config.yaml
n_layer: 24
d_model: 256
n_head: 4
n_kv_head: 4
head_dim: 64
d_mlp: 1536
vocab_size: 1024
activation: "tanh_gelu"
norm: "layernorm"
norm_place: "pre"
norm_eps: 1e-06
positions: "rope"
rope_base: 10000.0
rope_fraction: 0.5
qk_norm: false
attn_scale: 0.125
bias: "none"
tie_embeddings: false
parallel_block: true
init: "normal"
init_std_qkv: 0.0235
init_std_o: 0.0
init_std_up: 0.0235
init_std_down: 0.0
optimizer: "adam_variant"
lr: 0.00138
lr_mult_up: 0.948
beta1: 0.9
beta2: 0.95
lr_head: 0.00605
grad_clip: 1.0
warmup_steps: 280
schedule: "wsd"
decay_fraction: 0.663
decay_shape: "pow"
final_lr_fraction: 0.0
batch_tokens: 131072
seq_len: 1024
doc_mask: true
train_tokens: 1481000000
steps: 11300
dataset: "wikipedia_en"
MLP neurons of a small language model. Each row is named by its layer, matrix (down: output weights) and neuron, and shows model dimensions 48-239. Each number is 128 + 24 x the weight over its row's rms, rounded and kept within 0 to 255. Numbers have three digits each.
After each neuron's rows, "fires before" lists the tokens most often just after its 100 highest values on Wikipedia text that the model never trained on.

L2.down705:113121105083124076097080116121121132106109116121082114105124083112108111121093111127129098115114120126143115143119101143117094134077119128104110127098129099136109098124085102137123122100138126113120084116120111108131126079113095119086101134119149084108114148115089123105071110103118098124093116146087101079089103113110101103116124121102112128095110108110131093148114122130117114084065143121145121113140122108103123125097122135106100149103105100133124139105120096102074108138126116081133113122121123121119115167118121132111120116102110118097113116123118129117115108118087072135
fires before: "|\n", "ent", "ence", "ing", "ive", "ic"

L2.down639:176131159174117132134135129149157162122168155147169149130121172126162167119166148138104132145160137141114132116121127130131141131152140128130130141143159184127126145126142144154156134157123115114155112157159150180119129145162129156135135118145114112109172132122160140143146150171187141135126155103159165149147129119145165173117147125145146132135153151129147137134126158137125158166157153154126125152113159174145159144136151093158145163168190133153155160147130123158154162142105119149096122156130126152189120132153135135144122134128112145164156170139120122167160125158104164102
fires before: "is", "om", "ir", "rough", "ro"

L14.down44:122117150142173153148144117123104119105128103131146146110156150117120107110137166087121182148073119119116133150119102103146095162108131078115163153131117152149165113090123124149089144145135147101099130181073160076147125110110094141109116132149081151126104121143138133122111124117118146136103107147120093160108153163145168129111138110120089118118117129163118153134121128150126138119137144087114117131148141145087104133145099111124153110106154163154114157170110121098153115139151148121113136061128104159141120163128122108121126148082119159083145157123119108114116139146141088130
fires before: "ree", " |", "end", "op", "ot", "in"

L15.down1410:165133083155130098102147148129144133130120076164123149137118135118114156111091142103113156088120135130140145121131161102160119113142137148108118120138127132159118146122151145129156132140160164175152143118136094124122136133127139118126114140128090126179132167120135119135111121141129112150121094150129125108099146095111130171116172149108150149125099140152127130132148089116137171050113114140147159123155159095130121047146128160140113146131166102152141134142137143108139135075111071154170136134110133121122107081186140108123112155143140155122128052098087119118142111102073142079
fires before: "19", "18", "20", " United"

L2.down548:129112109159075094135089101138122124107124115135156103109125108133103163135098100103133110093099132081113116117116114101100124131105139111109123113162095114122120125115119083104108140099142122093091110128071075111104092122106117089125143116122121120141148148096099057108135075093125121143151137128144115094136108110088101117104104103108116096062113082152119092119134103093110122082111119104135119100120091114121141133112082120107136121104120135106123087136105149132063131135106136078112079105119115123118110097150105099113123092112107116111137122106136133146099098140124105094
fires before: "ed", "end", "an", "pt", "p", "z"

L14.down810:152132132139127125115102128110148097116125178151172109162116127116133123136144097183134119118154200123122101112136120128122127096126108107138160141121102079150080111128067119150125126100105131113120139130122089137156133153123160160152119130112159108137149114099131150078145146140121175109123109162103157096126147140109117135131136146129084097123166141148165102122106094169130115117113129102143137115126138137161162121121132117139126119138133110142092124130142142167161130164115152115095126139113158143157137110081143149136130096160123154131121140120118165157152121111171126169
fires before: "en", "p", "port", "l", "f", "an"

L2.down495:103113153105090142168165122184137098140120166114135157100141141095128130162129174130107125193177127143150119107102124152120133168143126130120170174129148150129163131132157140120125129175139139118148118132111154129168137163139139138132174133184107173153142110166151188121139145109150141109111104107131129135140120177147158159095143143147138148158109130125136174141113135142116114128150137129121134119146131120092116150141160093134170150126160126160111165123154151118124139110118139150118108118157129155132152187131123155128190134185153155166127169135135113112132133119169154147
fires before: "ational", " /", "ial", "al"

L2.down1257:161102136140127082119143116192134140115151125102136129131127113136136121122107131120096094131140149115153136112161108142084091144128115151093168135155136126147157157168103103182197133107141114138153078128089131128144150099135128115143110154143126125163135132106160127114155104121113187128136131154113159102167130137105094103143142152132157130158099149134100162130083114124112125108092129155138121115106145181077128138143195144153140162140159072119172127151132168127133162111167122133175094128132115120127170108140100190179125097083122133112152148134135131121126125137133120077
fires before: "ad", "e", "ent", "ir", "est", "enc"

L2.down925:074117148195068115097125123140172153146118168136194132126174133103141146129133137106110158109158120104123106081100123128117147161146131133083147136130072174168112089108151148151110158126179127111146130121126152143181077107127107142145116110118125118145138161126091134133131114160148095119149156122164152153101116108143142131105159128126143109129149101122171112124133144117155150132121098104099118113128110105181146113107125074134162119131153124130102157129153146151132110118118163074065106147116140162126132144119117113127114117151102089138113127148143121147122124150106143115
fires before: " /", "ac", "ay", " in", "o", "or"

L14.down1354:100119169164155184170177112130140132097098141133158150122122150143139128207125112117108105139122113162118143134138130122141099115177160143143184098125150100112090084155092127114082156139143107148116176130111088144105142115143134138124132163137090091130128138107112140132152137160111148114154117121140121097101125114143134169105051140099124157109147098111130156140131161143106133128107148120131154124135129112124129132179116129137085124129095081115105104117114122126101155126131122141102154093120107146133105133131129135141161095121173118166101112119106092137133132111112119115
fires before: "ive", "ing", "ation", "ft", "ated", "ent"

L15.down81:168123142169109108129144114132120154132072155146111100073128159080122137193122142111148174143113148146158134105161150138105130132157121128124109130109110125136101143087140130136125119117139106121148106154172106137156106136174092123146140123073139121147149112115123134148151076131107157106125091149158139101114144157147148159121111120140092145124169113113148111143159115132146095129144169140147074128131129153109156118129160146109109193130179110116088139132100144148167111133142092124113125115129187091131132114148113161164096141149143173096126098157155150127174115117118116091
fires before: "19", "ent", "20", "18", "e", "ents"